{"rope_theta": 10000.0, "attn_scale": 0.125, "bias": "none", "init": "uniform", "init_std_qkv": 0.0326, "init_std_o": 0.0, "optimizer": "muon_variant", "beta1": 0.95, "decay_fraction": 0.922, "max_seq_len": 768, "train_tokens": 657300000, "max_steps": 10950, "dataset": "wikipedia_en"}
MLP neurons of a small language model. Each row is named by its layer, matrix (up: input weights) and neuron, and shows model dimensions 160-351. Each number is 128 + 32 x the weight over its row's rms, rounded and kept within 0 to 255. Numbers have three digits each.
Before each neuron's rows, "fires on" lists the tokens most often at its 100 highest values on Wikipedia text that the model never trained on.

fires on: " inst", " conf", " sy", " inf", " ref", " th"
L2.up225:111120131117155150160140147159099132121123164154155132078125101117118131146147126117096143189147146127120108129134101127064058144100145096130104114078160116103076158068118066126146077113064176127116179108136189136214123166113037163156135177110117126110154119124114132133118139145142091126091096101072141125150120186165151142106114077118164136117139131100105191140159099112128101144146136115159133109147134125128145118162122117105129132138128199127119102089100130118152123122118132130134115159133085150086129153067162142130123083144123137046185074097135120091095166128176113116

fires on: ",", " "
L8.up1118:189199151156116132125137087127064062126100135172067158169140171132100166199119086129120117156091121090168170146160136112137173139096168127200148172121113144126080110132141119109128125114104094088133128140083064085132105107093148112106098103178110162083151074112152128156142111124133190100097081148097131131079117125146118119158106112084119101130136137125142145142116113172123074171164123134141133125153079145114120128136089142070173155133111120091189137118139079161123094128151145106086183110138086126138130098180169145161111129080177102109122117134127121085121146134168133135

fires on: " |", ",", ".", " After", " received", ".\""
L2.up149:163162111094117136069131155195099100086067083199128104139100157102137137137118037184172129137181104093154144096080142117131131137075165149118095172152103139196149179092098049092126151159152121111123117113111115101139142143143134126124167117164138144168097135165100113144122127151095142149131107118123092153164094121096146086109164125146142111155113112141126108142136090145147125128108170145179117133210153157178120123205073090112096179109108082156204161149077082130123123126122150109093096053119113095184126097144152135112095103120137120120143137141144175113172111142080140088

fires on: "2", "1", "3"
L11.up1177:116134155227136143159117157126113132182153075060098105104158051134108088068140104096103133110179173071148105086188117121141072122099129197084126155194120059132143123146162132167161116065167058134155130096118125159103113135165154164102131164193132175158172114094079137150193143107118116175119104103111104163152153179139136115095149126157093159138138112141122104136138185099098106145107155105106200146132148184086190096112153121153148170087169104141187142176123084122149105158177098146180108109102113096112146098123129170120072156144140123091109189084148065164130129146060144142

fires on: "an", "r", " am", "it", "ell"
L8.up1522:107119158174121159167118155142086084145115152164106089166063148069154131150143112129146125097089089166115135099155140123150145113197150137149105115111101136116135181158092121163098130128096150135094136124139144171156245126103106151182176167132089155093154133118173119154125153151146146183127139100129188149056196094155137106149091103077131099145104196143087160094150104135144089106090096156102163126170186082157162169165161111151099055176190123082051085108155119101135137135143129069127137121133124183109149119094106175110175112150146099159166233192109116120132190123176120155

fires on: ":", "\n", " (", "0", " "
L2.up125:088128111151220157120166218106107128122153105074131173116113119170161155130177150210103176081138143117104141137104132136093150176091128201188158097152121078146095091123119113154087136133148151139126168140112076145153100120052091189146064221115123109143170133140127103179153126108098110143144191132072141135136127131113085133121131157103149136180163198159146108090112015122141140105110117217173132152140133138095120135207125162124092112117136067118167051131115127107152125165121189126147091136121104136167122102181092082176140115095178176131137075215099127120126222135173135098

fires on: "-", "\n", ")", " ", ":", " rul"
L2.up1145:124098105156179131123126156088138145148155100164137152112126140141151175152102125146086110150194121123117136092175101153134114142181123138123110100142160136128144082160116148119104138167143140192114136135139103119116143136053157221128066215116132080162137123115130063093159152173108088074121126187148118118132092110152107160099115169110180136148140139164109132180106128086100103120159096153147126163092184131085095105092164083136132141134122151089134105101137057132124124206083161152168093199129147129120180150129129110095118174130145072124126074148122119143105163122189149175

fires on: ","
L11.up960:069150115143195138094140128114111103071100145200138103159123130121169114164146129164109182121136106070155100115112156125113139136137118159132108123095181171136142138156158108142123104175118069126203065129122149129120149143053144160133090092070120151167178138142178113108151102121106101118109116123135149080095132088101162150126152143162091099192131115109075130078149111094083135153145069207112147108118091119154115135167112095104165130117123175099046111103155093057114186113104192126122073138155189173107160129116134165116060154132065105124118181126121090122140145116218162110

fires on: "id", "and", "ud", "d", "ad", " David"
L11.up1144:134113136137117150130132188069132105146181180157139137089105159142074160131089170158153188149124166100130050109121107149105119138115150130139145123164167185126148110102077177085148068141187128165151125207161159155129188152098125095085074101110131116196132157142134140159145161180136076097166210141098114164102127144082173102218177106131145138160131099140127136101131105109109172182078110113138098168158115164137130058145127135175170137146143109173173127103101198133168164131150103152078100112115127124152154129132119064073178117096129138172113101141099100078050141097120112145

fires on: " Sal", " Har", " Wal", "7", ")", "1"
L2.up395:085146163138100147119159195082081107211170176128121113159136105100112122152135151179112110124122086148112129127121074107100128132091092135059111120118130093106127094066152199098121135090117058174101148156147103128076133116163130205071182107118119082130133134127122064156161144125160181106180101156178126190160078135153059137112085144137125208186122108155164165099129163153104138140100175109073173129120135181099079175077143110115126076162107081151104120104087154127136153137167089164131131152130122092149202146130122135188173083062054103110156083124046144159173124196188179100

fires on: ".", ")."
L6.up888:071119134105223155163092163089143111164090107164144098110114124148149130113138098105132185120134103122080109126133105099107131132124126102188093140141131159188146129123115147089135146126138083106153069125136173123109145097172148087088100108137056122201150103079129133083171078087058123125124119117124147078140171120143112154124123154222106167091134112184201156106167150189147110113116143075219124154131124093180146159103095142102108138150066113125133131138099138137109120165093154158126111116101108121147141000115103147142105135165126115157152119140188165140114110141148134189

fires on: "|", " After", "|---|---|---|---|---|", "|---|---|---|---|---|---|", "|---|---|---|---|", "After"
L2.up307:044122128103184154095146090065108104186178121095135144112135144079094105156094125121113196131123076149108128178162128118142113108174179151174153130120150147128086090166083136132151081077060132113129057141095109093100075112092122140138120113138113093178109098119075192167117088109141124146095128166160098105127111152106134147159181082125133158120165091155162138124167208093167099135146108135133154086132103137145142103066205134106134152129174149157182125146173119160122146184132080051133180105141142143135126104078088164114098106177120130096134174173130236126153113100109168113

fires on: "2", "3", "\n", "7", " lab", " and"
L2.up141:051124130166140174140168089087175132161131152086152155082119087140134088138131089156113142161078161143115146129104105086122093107053109113168098139148100112077089156128186113089141104143130131135154147111159130123121118154175121214103121178086134134202106159148083165078111106155120173118148122135180074120120071109082085103141090140155146173107150172090132151137105143089090059116145168084155124167135140170126162141121063010152153106130166102063145152141159146152107116132194107163172083135076110120183109071159179127139072124162155091146091109131111141176131136100145098136

fires on: "th", "–", "enn", " sign", "im"
L6.up1089:176188172148139135112114066088137154172177153157106146197100090127096171161140129191168122086122150141116077134109087143092155111113079152132104129155129194152124141143126168118145112206086126127083175146112119099163079143102158154106135131126079141106129110104093125125103167104165181120159134144158142126161104118128124165131143153120104166056093138162077151173093153151136100127101075080138134121132165103152141140119104126130175132149038112127095108091082074142152095171143163143125117118097085247133082113143142079140083131129064142107140144111070194177112123112082126119

fires on: "–", "-", " —", " prov", " -"
L2.up764:105158175137124116150060104125118201091124102173146116137113091131149121144154153126118094191122150131132125116152136148161114171146119116099087089082114090127066144145139086126124108135131093097168145106179129110117139090101146082208153152172128134132173103130155215044124133113129245105120153159135202156151129111115073167158058101127117149130121146081120108132071127120050113210133175158111096120095145125075129069113188124102139144254148116107131070128119083182159136118106100106168133144137108125136121072166173138081113068118114169115183110119124137092124138116164122118

fires on: " /", ":", "-", " occ", "gen", " January"
L2.up1136:123089121093137105199060096120101065120122140069138071163053114151122114107191164091157125075075126094118080084065159139135165143132089120074149113120116137159053092150156132170102109189152153102169201156180123131096094106152131086195135189167133134146154118146122184139156186103128160160169089168111108097083129117113110093147110098171098151135140153127122112157111148060091171109097116099104143159134122133119105125028096132209162089169151165130156110140141150187148159164109092130154168104183102123107130078134211126104162128202148144163138139055166117138146111143188111148

fires on: "\n", ")", "h", " th"
L8.up993:126162095124149098076091135107100125158110108152075115122101136153140193111112170137107122120197139176141174170133077147115162141125167140127124079132137180131142104109104118166119117126125169170108112162146111098160103193121099137097074107112136137061123188125144163106131132082184154128162110104122119125169161106167049153199152094104107151128147129185114156155143106119130080081198169168091152162119149124173149123102154133133124112091113157102122032064164086112106176173153184138137129121127137127148101050098145090147108114140121094047124103103135104127102181152187113132

fires on: ":", " football"
L2.up190:153108142123109149162089108121116095125179114103099147122097108111136125118127079098154185116135161109099105078115150141123133183124097166147159103148098127151048115137183105141096159125041176143118160181130108136181102143175133079132118255143149049139140139133122161138134128102100127153171110148108122097146123106072158067140099048199033153142153109110076077168121098148073139118128118113079122139133065201129102102091105146048153136121203067136146121156116140121082151086110140148165182092146155146145128075117172120140131111157166128112131105058137114128105136149173114134

fires on: " to", " T", "T", "t", "te"
L11.up1121:138165136138111109127136115130161088094118166140109118111156090193153155166151141099134110160117196109165213150135138075111079124177146112181057114163194112151129143188109133131134084111145110117130098127102073106127122114126152100054110183149133138123152159059144094080104151102132105141133130056199139086111190138125134120133163154057086104166161163123155115095163173079120132113170124143153111168140082143098066125143136136090106127161148168118147173078196095129157157121104140091104119116088124120113144120170165098125125134153109125125113125159133125164152157154123070171

fires on: " ", " D", "1", " (", "id"
L11.up978:068077150169113160102140144099120124157098081097195177113186101136054187097115177081111139174210147120135128160142122083138149060156150206110095097139117157143162137123120105157170122087117185146133113138148104187088072168158109101175115101123118144125117167114128103202113210138094146142126159072143153114148126132119097139093164175168140129152087084140127148157177138050172097116127107121134082114117142072110180052102138190103144105113102086175108139110081102133107203178146062176083051168125122182141100160155044066103122165130056161170107103159166118127132094161185134144

fires on: " in", ":", " on", ";", "/", " same"
L6.up1327:093162122142118080149155058068158132121100096165109171113110131177141103131079151159189171192169094142112093140142199184145092138129117163161147098146147109153111133123191154119124149137178175168121186154121201117113167152103160114158157085162117082112122128076097107137112124131091209136085069056156114118167110185133137166097128091169173130140130144163104138127125107169127120121111151104138189131124161123111097132157154106138142168121143169130156161102136078105111119131126139133144095158082053163061108118092125141077130116160081142136121118104145134137168197174125174201

fires on: "."
L2.up1193:071137072112183125222149133034156184175141095142182137105164094134168139034165124132129155116104110080115075107198135126101152129152119113183158115112176110155101133098091109129152125157146099138169103166080182122137103190107150151085070178107067118130111104151122084164159105163132098101114126107103115165118114136184110205179154129120150122148085172127168112130136120192149143128165118144131081162161177153169127135122074130146120122094113146161231119123126107087102107214144144123084086168134144112124110118100098174100156153116120119164135109187128112131129104111116137121

fires on: ".", " ", " +", "4", " |"
L2.up110:148148121133150136167127120024146150188125200081151104142160110111099120181133082104182101166159169107173122080123102158134078150169160132069121178059138110112110112194157129099065152085104148108086149118141122112080059093079121126138121128176120051099134095070104174129139149131134101123154191242101185146145159158120086184125139135116155131082142150111089162172128145136123167128146113115121119133095119117131150169023155176208099145121119126118167135146112164102153101103126105125114199158152157092117140055160157117116114152173150137154150132148158120140075156113132130171

fires on: "″", " medal", "|---|---|---|---|---|", " expl", "|---|---|---|---|", "|---|---|---|---|---|---|"
L2.up1443:125131104101147158115102136085110116182082117122150097083123132096139119082156079119110122135143103144149191147153141114094127133162133164109103127097129154079101137140147096158089106148110164079114091139129102114082061066084141126073120177132157147087099068117116161149168079159080108143170115145127091209098146105138157096159097130125163179054135107188114110135136132097118081163093086108128172129117135167176114136063176169088103151073137098115197094107118141090131127156078104083159205151144064109151125104127078070120146147108126110142189135149174124099159134192067081118

fires on: " v", "–", ".", " resp", "1", " inv"
L2.up103:098141168108118131139155139074149157141080124081120144170142126145116116129141142141030089144080168140113137063135132074134111100096148109062084114091130122130143123167133107160118126098138121060125082178091154151092139140126110077151110148132109157111163116140082141129121152081148182117128160153116151138084171127134096136146153092151099172057143126089079135078117148143089070137132121141186132176156096068130089136069142154122163045144124102135163172161093133055160157161124053110120153128120080118132173077109131123129155170100137145064141131112172141144162096070146143173

fires on: " ", "1", " (", "4"
L2.up134:133142119157089119124128152122125131136093108095176111159152117121130134140120145169116164111164147099101130133118131098116145107137131088156122083115148153132104148098124167114105102111126114142066121204136108171135141080215073111139114099075097178126145146145120118128153102107098134124109088154115122200150119176046153101125113151092117214084143118118157198165119077107098083186134130033097106112255135090135127139107076123139088073133138099103135133181129121106129079128195141159139113128161073135092155168088125177044129094091118189158139092043109142144110129089159145132

fires on: " |", ".", "\n"
L11.up252:119088149133178150108106117116177173228153112155173132190106184078108171147211066078149102134192095116107123165107120124154145119120129166107146124157184143165135107147148134094111129193178168166160098143136188090129107152069125129118109142123082067147142088109084147144171134168159097124160094125140213146125159137104138192118174127097152148125167098055105125128177127127080151095200105096159144106121123135137122150162150150153137121176199113073132152154149119121104132152153139142146135138115126151137154093123140176162144154170146116118140134133170109201122148137134099136

fires on: "i", "-", "am", "al", "r"
L6.up625:109146116084105123140104109155143109159133105170109094111143128106150094075128059072173086162097086098133167160163145160131094167113115130154142193110113086098128192189169116108168141101105149146101116143080137128157115190116183121136173136107095153143144036097150139160156119155146085160129095155076083122130167144170168090075122123183129160091118144088134127087135092172089117121143123130128103085170115138148160146117107097132176107159188151159161148189054141092105141157107046112085166084100110150166121110145087106093163098100186113114158142165158124111142114120132104117

fires on: " n", " h", "ant", "o", " l", " b"
L11.up597:182140124063083183161191156114135120104150122108130148126142087082178167133074169080174130176077144131164123136154101172094202097119152155118137129119069109163076061142155165121151124121103174109147122119146099123196121089181097119108127180142103149087132152151167126115151112168090123119127118123125116179112119173135156120100125127144094103122124122132103133147125121067129144100112148128134153098106160129133151121145099075114125113118149089112163086099101174148145096129140095132219105145102140097088181131109118178138124126139148150118123083090136091133062160077152096108

fires on: " |", " ", " in", " medal", "===", "ided"
L11.up1304:071156141106157123116077126153115095140133145128134098153123148160151109179160088139089086119180152120155118103164183169087146172141131101105116126155115107163132160135156150140172176079106171147128093090142147113075080100091127142215155058179120090142120121067113153106134136117160093148173158138130105125127113148143114134110138150108085116110193144133076139183175130133116134120127186189161102072176124148158090126141151139148145146068094152141125131137120140141080129146115118149111155136130150095146096048170220129136115123107163132137252146134101109111124132112139127077

fires on: " and", ",", ";", "),", ");"
L6.up639:121135173141178138126130176125118086148140186224161130113169152130152173142159155193089081120139116153175105125113089035134098143108149115132132125115083114137052110132122143152120071101123136203139121139102124103165114164144099179136119123155147099162106136121138100085143112131068172175140136112114111104143129175155114117132139128139104115190088083123049177165102185114131184174140132137116127123123109174114078167129156160132121179173109110128147149104185150150140144150180122180041109129170150143129135076090106100108139088128143131101119108108150163131074129126199092140

fires on: " ", "–", " (", " around", "ol"
L11.up1281:114153134178112138111123087127154153096107157119160119105154116174135099110127121136143193143110091088157149127167116095127081152145192157129152114122088057151127151182087071180088139120112187150153141104187112115167111107092116124150156113136102139085133184138157148195134167158196156077120079168133123156116099100155143124087132165176186115147084123127140093179157087083130075147098140095155086144114135150194130085132143121104156124118136149133127097088135163187115155124164117146153085191121095118166141093159172113152105158151068139115132093133150134084124149138167166220

fires on: ")", "\".", ").", "),", ";", " ("
L2.up273:072126137108158082086117099101124137146150098128131123124058162181080159132152103152082183140124102123170110180130149128105115085059100130071168133094084101108106136156147132159082132115126149091144145087143156098209178138166123193173131211139137152111111149125126155182190074099100106125129166142095142124128187134117126092129122059146133141153103108129117154143115161090116113100164094142063164140095163136115084131137182129077140159198126137078191161113130150050079161183094139150170148147146116164158177145128185109145123082129123104084145093134148115183173118114133154100

fires on: " l", " h", ".", "H", "c", " b"
L11.up217:183172084114116158089140149094147120134144052119115148132109144161109141111114103082116155142187084066131229166122142118093138149146111168124143151113112090086076110172124178106115147157150218083134101142080098080198126126093154163070089159094072119116169089154106116099129166142096151154114154110091087136163107170120113098109129100108177111142171146155124104148156132134138159091146104137123122086152154117173151081168103131131096098114126150104136111095121164158106116129131134133187121110151120126205097140135124151123137092126107106125073173132136104149084142131141051103

fires on: " st", " v", " San", ".", "2"
L11.up925:149121154143107121135115087155145149116187123091105069167142161164060121108174194139126107113133161045092109122140131115145221133120186074079172147160107095092178146067159085175173174078073168091094134170091128140101156112120087148191115111103082103132119116106068174161129091107107135134122124137096157168147136109132122106139102155089106100122128092152035163125094135113091115086151115132185150110094132112151190154101148148030122132163123141155111170095105121147127162145149079148099125094055164104156147159184148159140096194105110141151168087105130093139151141072138129166

fires on: ".", ")."
L6.up865:132152125124210145137069127147126079131114129164125141123128214147149136144146114099126165096123088129123112144140089126141146112116129200224094144153181116163128146133138128127170163147134081158154123100115115136127164115124158112129093104124104153178111150125141131170229117123091121138117138108119135088127152116113157140145073131185141153110151118180133097089128152163133146124138141137255114162108121134162137155113109101132061151138115145123165151134120167158149131151085172174135134158093128146135140032141105166121131130140142160146178129137122204114119089156117139172

fires on: " /", "^{", ":", " (", " —", "-"
L2.up686:101181146107146119154107062116126166109118079150161135147114192084129089110132130178112110151144144181123137084157151154133141129110119149190113144175142162127058129164129141107138131108136081168153156097156061094158106126108154151167121141124129142198125090133112174126167141118115179121143105072145137192169102142152116173141109116104142073185097211100149094192114130111106130115219127106145108091101118169071118158121168141090132144128179083132140085104117163196119159161148165106103105141102157116118135162210137149134154069095140116112083155117126123115052216172144113126

fires on: " N", ",", " and", "),"
L11.up768:164129152132165113057161110133144116088172123107104191149153103153109187179197088057163105161140105085149085086128124104089043169107104127111111143112106144175117118168119065110171096146078127136131131134124106113157115147168138126147144158155219094093152160148198157127121136122115181102120089107108139094155069088133096131116154136085086159162177128150106114138131171086127196133135137138177139077165175052066040120089162139105104116160118111090152104086130149111120144127094122112106138083114131108106103163089132119133133071148135155195084138162127093106140196099151144130

fires on: " has", "id", " Ad", " cond", "ad", "res"
L6.up718:138093170186076155178162136081155090066104103167085150104133084157120153142067182092140155166088136103150126170105136076137093167089146142169150124104145109139143148092111114149177107137144149140094113131133072130105149132161115123124155110113060072150106154115091154116161124160126101081141133133133110148170191151082150121197147175154125054151189125087110100149175118147148122121111171116097134127127162093187055103151099150146141137079088151097138156115137188101141128152102066105029140115076174061132128102167113104165170109073128131145082137139125058100096153103118130123

fires on: " University", "1", "6", "2", "ule", "7"
L2.up1332:077133110097124082151147134116075127130155106133071105122157088124103105147122173095107137145165174134121096119079116077109130164117068146114134138126150142160191090089166153069141138086108118122087154103156130126091140162068140106169168121092118116149102159142133159165176153118133186109139147212159129122154128188145118127107123133242103160129195151214168130154133143137092125147086071147150182097176109155108067134089132109080107075125159129129104131100138115160161108140185151119115099119142079139140112121145160063117110133118050161100130099174122092148127122074124113133

fires on: "4", " (", "9", ";", "6", " place"
L2.up541:094190148073066095168070133115135167106103085142155090147129086149175108136099138105078124090132106150146171133078086127092172126175101175099112129081127072149183143124110113109160126111085124134136167094133148156123103102165112152090157127126136124128127125155125189095187079137109181127124108070099132144177100147077109120149132146157105178074170105130091127161157141136179107170144104081022209111142145192108153151089101143157113066155186152124133152100106165148154033085140117194118139141097144110130078164113124121084157098089107109120102107125091123117137126111162115111

fires on: ",", ";"
L6.up216:144125164172145129121086169149101161110115132195096153175133189153168170190134162092110133160094165142122108103163163135090128148096138132057112118065154168142111086182173131143131143072147161094162091139165127090163157139126136148187081144111176077137172147115109149092145171175056126136128076119125117102173119117109156099107145086094126094181123100141032147121122179095161119161147114129163085109096098109141103154082142131072108191140127142100159160179122098051090157109118144185166123132155155121087172119095142123152105109125126103212109142095136134134168132101121124087

fires on: ","
L2.up106:125152119112124158100078099109170116168149098158132219164093149111123121144133031154152110190159139155153117101172194098121127085153169101130118158143137129108139090106125030131114155120082110126125094146143081113099141133124139123122093123132068166127120185139138126118114130150157084076095115118120105146078125165139160175109053124096100100169108104147140113091150102149110151189096134114090097112178161208141119101156059119133118110116088099133124124116126140115087160106135145080098083138112105152141106127128122169142141150084142122114149157113142115132078122121139134143

fires on: " (", "om", "el", " ", "–", "or"
L8.up909:125176185183107110098106097108221129114106155143167075122117164086084165102174150132176071071194108120180166091187082138164118140106131090121166154120068108147093148105100134167116131148126140137136106118175103147159138075130128073153161120148140119171115092121148156129111141164177154097134073053100186070127115095085147128098077185104068136163069146075139107146119103085125079136151154134105111130116088123105161164128158134075116172118128170131124134103119173122148126098103145125148105109111111162169118119122118100119159169173019149134044126255142085122141106106108092169

fires on: ":", "."
L2.up1471:089109118086125109101072096149130127111099118129113098117103168120123118161110096144160128181136198052113153114163163150140119128095146113142097132119186174148126118112097106174106120106134128184119156147109129091190145145124093094076106070157131122124166122119145159125119126113130185098146075060118122141132081135141135113129081156150114119167170125120149111147120085074170150098125128157187108172126152118177126032093138125129161113158115123194073147115158067172079113082111112124145121117154078094144119107072131130140151132075109137156105175123160118124132127161145123189

fires on: ".", " ."
L2.up477:135127139085169115137100153062158187129120209127098074141156189109081084123138088108123079150166112081140135124135101120122119142143166103179109154115134123120137181106121114118081128162122103210126062159121125077104108156116152139117133133160069218177138123136148108178076120105153228089125108078162149131186143154224130139137127147096059094136126160095144111133114121082132167145164130151125086175124141126195125178104119142120157142163094134230165136118165130171211117149143127091086122121151130127163131147117197149136154078156084096153109103169171096118105151132090136118

fires on: "2"
L11.up1313:151124158214117144104079113087148139130114153125137101079119138149130140119169137134148140081186104136095173132152137106160161034111157163101126152192111169091134088099144135156127137067133093152107163154177118144177127180142143180153125114160151138067131059134117139108155167109093115100140087103111122197145120118118137108088175147144112130126122066113139100114158130125138111179107081107122098118107132104086118092133107129111133151104128154051143173078101104120109135082155143070143078095145147081151177126114144145188104138105151138062097137151099169140040173139101114215

fires on: " K", " T", " the", "t", "ak", "k"
L11.up726:102168184099127100135155152068109062184122106077093133085193110149115143118134157105126180148084176142107156128181160140116145053160164130153116069054138144090074167198170077127142091099151146142167118126099073107121138178091182110148130136166139133152127159122151124138092117097137166136102179117119106123146174113143148137176135119174134137222102069116094125142132105132208160145173118128172080143131156161043122141194055151072152139103169137104148180157129149096148138140141109109152077143148152079127096130130134150106139180179123109135184105149118088139109129091132108137

fires on: "n", "ra", "ad", "and", "cl", "M"
L8.up85:176099123122166120057158135153121091134165206141096148099116104132162097126138166110089142188139093154131138084135131159116174142113186111162146156079188112170140112113093117129186169103115139173122182069093148142108145172178165158143164129104116134101087151087161129117127124138103090189117137124122196140145146108146092122134168161202115177117121175160146100175131092155094057093096079082112093176120094136141115165131136136111100003116096155118112146103138116113139170138118138142106132159126119107153174124084141193126119120120085135178124109135133097157101169119118160106

fires on: "2", " Award"
L11.up820:153179114199142172177149140177140149231118166086128112099111126124105160127146064147141141188182098125120161101138102102176106130107179083101105115144198185077154144120145143177151109143115154120184111111107083174071080161176091136210161113148088166119153080157120092120132135133099132118151181141150154154171145102164084141074149134096097161109113099112137142129110133161135061174135130109143125098072129116101155107133075093102086139141151151095208142121115131064146139096172130141166147151064138138122137095135103093112160136133147157081158131169169145101149151040045147139

fires on: ",", "),", ";", ");"
L6.up807:142133148123130122161105137150106147108122159178067092179167141101181101168139127160086099109103145150123134095119126061107122145101120120119131129063202131075108139131064155142124145135124228151190149170130126154184107153116164153161094063106129080127075201128175068147142097155124144106159067156123135073147128092136095101122169031099136103179075138094091151147146154124156119129103078162160099130093131161121117105133196166155143183114094139093194128132133181084146163124118172140062110151135183109126155121068161117144103136144141095124100128166120134077094105117126126140

fires on: " end", " field", "7", "3", "amp"
L2.up167:115158110089142134119168073068108096107112142103116127166112137142150088115133142206084116130078185145162127161084099083125116134142158136202154160116141174052134115125148117105089027098140094129170201089093137110102120102142145149091128100034101112105099094168097137176096175139128195130204097100112168092132127138133129112179181119169134152122163136210146226147097112109124159137161096124151097146198097129123140163146148117119084160093125128075200140104137139078144128142143137070170080111127133160175129100096129174163130123145174110138148180102119095077151159089136062127

fires on: ",", " the", ":", " |", ";", " —"
L11.up465:120099080110142138126136087093198112133092111123184204138139128077160168115148166101163137160159119089116118131113170068101116145117129170115137126146192107051107169132203094063116155130101142141137121058133166110105174165128174159100095079129101092071113078206159135209183127113153179168107124111165122122175100103142129151104143139100154138116136141124163109119193106130123119107092126125072084086166167103105105180111112170126121092132126174118152160148057157079127136163144148149142122194174141130106134079122168152098127099124154147146123091158155126170085129104107177188

fires on: " •", "?", "]", " in", " County", " ph"
L2.up671:092101147111137150117166099167140093107112128142159116101145071075116142116073125103110134133182122159138103124123124158131134076130097181132119107096122154162143151110117088114164098113100170087095119170102198171104131154147163119145128143097108118101147096107117117163132041126151147161140147147120157132119116148118050086105168134142157073103124124131175116115117119129147146139119036113116149141116148141109134146124133109170131146141104130118086132144129138124135100171179055126170101140053086113196156067118159119119094140089141111110151161122163155118185113168131165117

fires on: ",", " |", "-", "ville", "ena", " Mass"
L8.up791:110152175143161150180076136116122118133144105158035121173189098140089165131158121101115124122107152134114122075136080145122130135175058120158095183117172093107115141146180117125137180133190100067107148120158120119134117129156102151185152102121111153106116082140102138110089137085133178042097073132119074145135112097150088157114133083123102094127131165159094125122109151126134070152104186158114126105103138163144104122126144182088172142109124139073152087120149124181121117152154158070101103170057159097105151093151134119154113127147120138146126088159094121090154123169128126106

fires on: "2", "ers", "i", " mm", " years"
L11.up640:120139111174111086144060101079105140125097130111182117077104085158137118086136161183149144097085146114134152138131217159136103099090175163189158082150124140160146113079153171112143196126095161137116100150108051151175117183132173178109127109105194160154071125123178104070111194152138131149105149113155114182105121142137121193115077121169086102130178164077157124139154120120135160171076109101168150199157119073120131099113110128109145126108168149061143133135144114118112124093066122145134120123113148142161088156101133071107149128115059159136106179132175166141173149113088138188

fires on: ",", " inst", " ref", "st", " Ph"
L6.up585:108165166169173145122154099197169130120138106142140179128111108126084191103145108117088170101085130090091123160091134175196055124075162117130112098138142111122100175157109159076152130123100138149125131116100147118133124099076106167125163158132116148091184099080088112132165112139173194190094144127066104130104152172102137189135145150160125098183178085165105092106134070114093134127152143135059153111142137088174129111115088175094105118177104243135116110138090088135088041171159173096159099098093080106166099122110163169087141129080119151136158085118059144095138192165142151093

fires on: ":", "\n", "-", " ", "ST", "T"
L2.up326:137108152158140179170187154117117105144130163121097171119121158125142095132141109167115105103178101084096148119140165187116104118139104187174171054179091155180103165133165154129117168105172179178156153205116134134092110131069124161110095213118090155215174113120155103170074139099127095141099097212120174107178121163113136125136115064116127153135098176125138125098131092092118154159210147176103124120108178115075111121174091141144178097080136096058088101101169123117097087126122164094133141158115131159105116138152137125110140138086104081144161104161122139108119171130176106075

fires on: "°", "0", "5", "3", "4", "."
L2.up1175:087132136094105092117165122074164155078149167110134102134149088108079157130127139117144051145052115098168132094091092113155133163094125154108135143130115127120144104117109107108089123115168120169120071168168076062148141132140112160166129144076126143110111110199156093154126128186179255077135164076157100136151100173091097105065130149094145090122157121136130122112142134103168122146116149118113085136109124128146079129114110160169135085065130116148191123125146181116161140203201065152089130126152135130181135120137120111137092116112062127104089105132143176171122146179167120134